{"hidden_size": 160, "intermediate_size": 640, "vocab_size": 1037, "norm_place": "pre", "bias": "all", "parallel_block": false, "init": "uniform", "init_std_up": 0.0535, "optimizer": "adam_variant", "beta1": 0.9, "weight_decay": 0.07, "lr_head": 0.00582, "decay_fraction": 0.738, "train_tokens": 109100000}
MLP neurons of a small language model. Each row is named by its layer, matrix (up: input weights; down: output weights) and neuron, and shows model dimensions 0-159. Each number is 500 + 25 x the weight over its row's rms, rounded and kept within 0 to 999. Numbers have three digits each.
Before each neuron's rows, "fires on" lists the tokens most often at its 100 highest values on Wikipedia text that the model never trained on. A number after a token or word is its count.

fires on: "ov" 31, "ar" 15, " (" 9, " v" 7, "g" 5, "or" 4
L8.up410:490501544461511525544485472519495530498474476482498503508528515523528507497550454510509488528512469523518505473504519479524474503477492500508525502453486490476488473483484559510514535447478540510473517532468527497498487483499470520522482479505482536490544532457497536503509519521513562471492496450523490488484535485535501442495488479499453529461481484499491509491477463510510564499506505529501557490476477499513504531478531535474467493507525475507515521513506533513524473485454472
L8.down410:485512491482492473486484493490549473482487499500513527505495520544497500463483473471504509483508489473510472495509540512483540465484482519484451527527515540519484535502539477551524549502508488539500488498502488535490469481471482533508551524516489491485457508489511484481544497535502470507503465504465498499483529521494565514511481548488476517545475502484520513514487521466478492461482437529522500519512460512455467508470520491487511492510461460511522464491489434447499523474505506

fires on: " M" 49, " Ch" 25, " D" 15, " A" 6
L4.up255:504528523511535493431464449508498520481474520489505491474507545436471466520527547476501483491498503493481500495461502485515482533503503486529469470488492515518476469514479504500482556519445467474535514540491521538471507495484475495549521510522515510528512502497497481472520478515512492487501496497497503555506516505476504447495546528517483456477506460490471493466503507448533496540469505529568488483481478510489479514450507485526543492515522483510520501479523541496488506504510487
L4.down255:524521538524499517539471530508463475488485474491483493524488483539488497490559462473491482548495519532517519509461499483500463508466479486508519477494476493519515469450479421497513512493517463479477541507492491491497482523536492522460496527538514513501525462478502494500490513486513500511505481485510493514525524492508491498531422481539507578468507485536498470508523533469500451548484492510483480500522480523509457497501466508482475496523502485503502492467506497518524554462513541

fires on: " A" 35, " Y" 11, " D" 8, " An" 6, " or" 6, " N" 5
L7.up552:536479525487526463484496482432484499495482510495554514543509530468436485525497496500512490491476505504469533481468526508504512536467518521548460479503470450473481487491519466527471520478530515492476488502499549511507489504503489505540514496471530519518541506536492516468462528520468538507519471447468450487503520493496468494498522508543519523514494510492492514470531523486488483514464505475503463545481511494475524540506478511516499461490502506483528477426493516473502517460486507
L7.down552:513476498531510520510476510491487489464520498480498468493507490486526502521510491484516533485488490492532541518503482550485488474454532536445528428516537523528540506530493509501489517482508487522492465503499464497562529484535491518495531525472459471504504480514481523523461527474529504480487491490480545509487535512456481528517488468502434506489483491565509495475541521493513501509472447494537508462460514541491491469493521502515543475497492502514466475501498477543495523492530524

fires on: "A" 41, " a" 16, " A" 14
L6.up285:463520547532520514496514490500483538529481513533513487532485547459470500523493504477492516514500491522490520496430541493479476500499512479553507466523475464501496508528461502527475547498532528520494460502485530560486513518504498458490506495542507511514546480470499495476526509515508472489511502496466470481503534506492478538497489509501523499472484480473496494490546520484492532521492501487528470463448529476461459526429479491468494499510504481486494479476530549460526480468474481
L6.down285:500511486520484505508477528492474475470512485521424431498522482471493494479520474483524487474455506513513536543539496484447504519477484512478503481487516523469479511546495488545496531520465514533508485486557470458526483502509480527488518558468482507432494533536503509504485494499474475496479475528521533526531528525477500511519456465519505506510527528515504504512501517471483513521498487473508512482520504468468474475519506539514507487497446514489472541500532458513519466488511521

fires on: " cl" 14, "qu" 11, " spec" 11, " co" 11, " ex" 11, " dis" 10
L4.up122:495506472508494515452508486530482488534525514506511523478516502463481509474543472435511473454488499482482497495528482546498486530523531526499513521520524441510518484494487511515456505540520524506494470501536505556513481495513516465510528436473521489486496509503522465457481465563523481494499526473521488499495523506505503494474519485531508500497465509496480551476507480529480544496519495537477522512499499488552503522497531486490492521522439492469514539522526492526483495480430518
L4.down122:525500508436473488510520513469473442475482537504568466527512501501500526480473532558510506505535488494488537478494557514503512491503495484459486505494522520474501498474494493505458503538464489484488464445500490515480517506524524454500482492498519506489484506538490509499469509532504472478464533497525468502513482506479451535519533483539463500473501478508508483489498489532510498516530514476536474512527543499474489486452534512499495498469467464475484528494502581527508518499497537

fires on: "ian" 22, "ant" 18, "ated" 17, "ist" 10, "er" 8, "ed" 7
L7.up378:508485525484470501517430476467485524478500504526503485505470495519526497490504553451511485522524474524500489529501500489484495489551492544497477524475508464486516488461503471465552536477513485526523502520523537517531524495496556483487498515502501484491491487501450481524498480516460548486515454499535505491503553503514459510495509506502497488501497492474493527518532538506539475496522544483496555520496488501473487478486523529480467498482535454444474446467527518496536519512460478
L7.down378:476515545530500534508512490476511484551437468525496489510523489498514530490492516494486484481517445479505519539513522542479499521524466511499494498503476535516470503528482433501561515499521492500525468449430556471524486471514488497502503517508531483494507492504502499467498512491511484510466516503482502506484495516500468493560480522470480500524501480503442487492497515505507470552529511520500482528519484486498473470518489509523513432485461500510523489473483541483463474541478458

fires on: "o" 86, "ri" 7, "qu" 6
L4.up39:502505478511512483512491522502467505496503475511486483492544480483493493437501495513532500512487522484463515461494497519510531526488479507520506480537496470536510493517477548525441508515441450546536453486519528515552457477512504487504540481490502506538533493510516519492477504492534522476457481460489504465496505505530507496506505534514503505489452505497530488473535455531480535492470496528504500429492455459497476524491480504546534484537511495475510502518525536534455476485515499
L4.down39:476516506480509472470462483536469470516497494496491521467447532469471521522508492496539476470523530501489479467507564456498485502478506524470485479474540542475481502527479526492524480471462469492506505504516489502516517554490485490493501460545496492489480536480473543541512564521486470480495522488549546485505463494468510479516536466594486494512486496517530512510513507508502506471511529497464482473499483477512502508462514493506482537503498531505500500453516494494502479493533502

fires on: "y" 28, " I" 13, " and" 7, "–" 6, "," 6, "er" 5
L6.up601:502507491468485504473497509555502504474474488508494454535489528461479439497473468566512492498532485482577515455505526489544528498482491472490527526524478517549506509526495529553515532499526500499535529495468505478551506486524471484511469494494533491492493488443517465446502488502507507503485515523502503480518505490499463526561492453479492463470516538496528521528476493496478527522483499500535485502476503523517463511526464485501501506467502509529510515532516499512475476521501465
L6.down601:499520505482493499473497506470523527510505581505484512497516561478519530479518464497524485467525485497498492487535488467509471501536526469445502525530474522481485466491499483479540519472521520499480462515553481508482536536482502520505530519520493534492506440487501453477493490538497502487475485510507526502491490520508527490494509544491471483575529456428472493495509547448490480473515490516532535501507478493496480468485489511497460525483484522521494510498522480508470498541519500

fires on: "eng" 24, " Co" 19, "ong" 16, "ri" 7, " For" 6, " co" 5
L5.up519:513477509478478484514545484512499516519508475503508494467505548510466508476492488538510526545435530528477517519528509494503478511468510487498512469527470461466520502481496506483469464520470479462526470500496472524553501469496484502509523457538530497504542514548529490483512491525475486473514481475506485512528478491494484522516445464452459481534512503477516492526522495544483486535503538480456511501477480531512535497485502483430478494475497480483497497473512544465541499471546506
L5.down519:467518490502515487505510505542489501504485491450522503545451480463494485524495513472532574527508502515510444495496493463478532484493509514518523533516510469478490499533428563533533533485510497492502457508475501536479516548470469502499477493521485509502515508471477549507488554482518491541510490470486514517475489507514544489508503474507487477515492500507500443505486488479509523528487494496494514486472501466511488555496481553500487514496466479467467514508475499521553504479557499

fires on: "ri" 69, " re" 17, "qu" 7
L4.up580:489482497528496490477507523532543481510468489497507543504498484504528480482520444515505497490482494517498539495485485460511528537448517521495510517534484475486509500508528497522434477528475465488518494482547521536508535522508491480494486470524537450476507523556525535452507480526505451472494542527483484490515475518517507503481527493505518527519489536482571539500514511510452557518471459491482534505497474506506446500477472508499492488510530473483494525525516536510521511465486489
L4.down580:499522468497513497478518497494494452488474471433508509500546473460476570548534523538515507507515519523487515524538532535525486469475517501467464509530529475475468495498497511510470522507508468474470511471475497533498486540494516441536509515533532475489516478534491529522473523473505509510490508499518503483451467522474491480544489462546485509494529480472530480481492497515540482503494506518521449501507486471488506551495500494488512457490517531515498462499526534543530497468504504

fires on: "ame" 16, "ig" 15, "ate" 15, "A" 5, " ch" 5
L8.up233:446502516523493501469509494480513515482489489452490487462472521499518519499499502490506528464467519544542489510476485474492506491509472512520537499515525485534466527513455487541512562526494481542512485541473506526458544529498493480505506513490513513504474496476499514453489495523535490503513520533483537536490518501477453530503497482500490477488538479476543524478481495467495488551460484490526482525473448483436468503470489493481501471459522513471456507520515546491545526469496489
L8.down233:453471535494518486510506485530493462520486524527442499533506505462523486536528491525486510518527537509456503503480499514485492470470544527483498449493493521525487526537479480516531458487522494485516514519477459461468548454522461511505490536531521503472504483517526521508480490484449483535474455526499544532522508529534496504496496486471491483515520501526475479553504517459538499487519468475527511520481549465484529489518467473503534484502459496484486506513526473504471521512531485

fires on: "ing" 18, " of" 13, "er" 9, "ific" 9, "," 7, " and" 6
L6.up35:484449453464480489512492499498518516501444509499514444497505520495462499513524504488508469544538493470516547470485541533523468517506458506503520542525486493524543525450468483485505533486497511497507528503512507476510452494471476494492505555465525491513510479508542515481532467462471521512501518513511508508531505488518505490501497484459501472465486511482527467502488521531528464506484464493514580536503559525484489512481523530513514479464531509535493482519531495488480479509531467
L6.down35:476539508535488489423467510504495488444540521510510482478520484487487537468494475518442559495530491444483501506545482512522491545514503509491486515486538527491476489496528509524507541492516506530496460507530487560540491475466520521524489538513455495494503526475518468475516474506492494486491494507515514515473484510510468506546490509512528501512482510428490524475498481487472519503498497506455483537488468468506522469538497501525510503539475522515490478553490522494505477544501502

fires on: "or" 50, "ant" 18, ")" 6, "p" 5, "ian" 5, "ar" 5
L8.up56:490556529512483504530483493513467506521482492544488511515476498497507497510452514497480471520512494494521474474468527459540472495525487525471472533467474463516499499503506517493535473476511564527498464546505538535490484469512489528494495480494477534485506498553522471469460552544472544484463493477484495505507520481503485480500513471505506525484467501507461483490515529507525475580523504530513533478478493502489494512515493459444510467443513476473476512492511478453509495494483499
L8.down56:516505519474464458491509507498498499520524490504531503482511483534454479458486495501542455510527499522478501498533514503455461468512454464519509535521469562522495527484443470527503487477506520482551512505492498520500501525503478450510518491485522504516465513483532475474504470492511492476493515492524518518517502512507502515516486558508459511491505431461510499547513516501502508500494507544477507533517529477504506443551513510528520488514483443523522533496459455483500525484546512

fires on: " re" 46, " sup" 14, "O" 9, " 0" 7, " ret" 6, " ac" 5
L5.up587:463481563498489529470474519507507506475511484484482519478526516501511519492521501509505501491533491525493482525469507537507491526496464499459491482506491463530464514538514547539469502503510464495491447527498564529488512503460500487501503479560490488506533506504481506443549500506464467476519478493522469432477527527491525529524498483489525538474506507482493536469538470531475526493504480540485470495508493458490462541470478503506515543494537480539493519523516500499474496493481541
L5.down587:471527555517470494504495487518535462468467499484484460537434519494501484545544574510479470528517459509520510482507484521486526498520504522506485478493504479514489482536496490515493470554478472485519456461505528490466509510547485547484482483523479506512523493515481540442466528506519454473483483485474491531517503481491493535514533509537495538472521481476552473473492494516536511493496514490492491513489511503493494517489475541484524490498512514475519472462511517542523475470509462

fires on: " S" 56, " T" 15, " H" 5, " J" 5, " A" 4
L6.up224:508460519509500481476477503458498514530486498534508480545500538458492495494470514532518496500533508485482510518469515560511478515509532493529514475521497472485495457520488551479504522496485516528488496546454551518472479504506465519531497518494472497511549502514484496509477497510495535473515529451475496505480509494490455532503534464503484475475505477497482489505527493509488466490447444506541487518516529482534516526519488508505520466493527502569534496457533536515488505487548439
L6.down224:485546502469538569515498497476467483471512513490502469520522489519464470507486509489497515497454502538492500520472489528477503497458494488476524483527527476526485518551511545520531530510498479494473526509468500503516459478552495507466505547494501488472492462480498496482492561470506540534491478488524540520513469506459499537488467473503520489515463480557455490515552543464546495553506516508511491496476521493493522509500539483483525507478527492507485521471522475512511483468475499

fires on: " se" 26, "le" 24, " re" 23, "se" 10, "te" 7, "re" 4
L4.up171:514495510494539488479474484514511496513523484482467525493501509484493520492524514469518492471489464515505490498505451514514472489523535533550500500513505474511592498486487472506471461555531512483497494501522517474507544514511497503531502527486501487496472511528538483525521523527523480508521528498520471456484521471532484494481500509533531467516510528506544489461537494507465551498493456512454488460525454482487465549455542485502448498541502508452485488513469482532513490474502491
L4.down171:533510500462507506494454497496502489485528499449548508466552491494470482518503499499504527492458514516483511493507501521525540446512493485494483487521566527523554480428482531519490495521489510492489506476486524467501496532515509470544482515476489515502495517479549491506498539525513542486476516463478491517498523486531478485471532512538549520489499504500548496487515514541468484499479482445481477517503508507507471505454516475492462434506507491504435488506520511470498524486475478

fires on: "ot" 38, " N" 33, " for" 6, " an" 6
L5.up2:513499461491499479478481486480458515466473527471485553503464505505498504478493494538498522491496485483493479445458552503508559507478529504537507469516476465510532515502512502480480483491463483463509481497516517545523490484474501536527515513510521468460471544538471557510481455482479466519539525485473473512500508549547463492503543509521484509529528524505494527466527490488531499490466496496470508512470460500504507518501500460537523498544503535460462488523535483506486485482479511
L5.down2:491508472497509480420492485483469502495494514486503494489504506538509515546491515485506469498504482488497552525488468505481507445473590526495527488469503500531484442473538497490479506486517463477494526506477530487476506505548480476491462491507515481551537487497449490518491477529538519499460525473493501496511481514507495456533492524524498541517498506484482476471513531492528510510480500528502524536488472511543508497518487474518560519546492501532501461482486482465463535534500495

fires on: " C" 37, "I" 22, " U" 22, "S" 10
L6.up203:503533543493495489502515467488518523467510520537486482544519525484549514512515533526528498520493507477498531478456516530537474497503465518530525438555512465522482510539491519518486465523458487460493521544484553523529481450497470505499509443502503492498509474467514481476514497545497498509524511487506477529502531484499483492551480481498511503461516462500456465511523552511460474463474487515477526504508468506461496525505470548473491501527479498521500519505511472509518467505485487
L6.down203:497537515540513490499527446545476510506478471527458506512474483494523478490490539507488477448528510501494477535502508538476515498518476510507484426492531474558533528474510471491501478496525466458471513505472480505529482502497457447464486527544499485499482492478494503499497560496497499479502476496470509468535453525483515505502509498507486490507509466537529511546530541535546526489446478547482503520503502516490461523534469490474502515522509509484523493492495463523498525485507477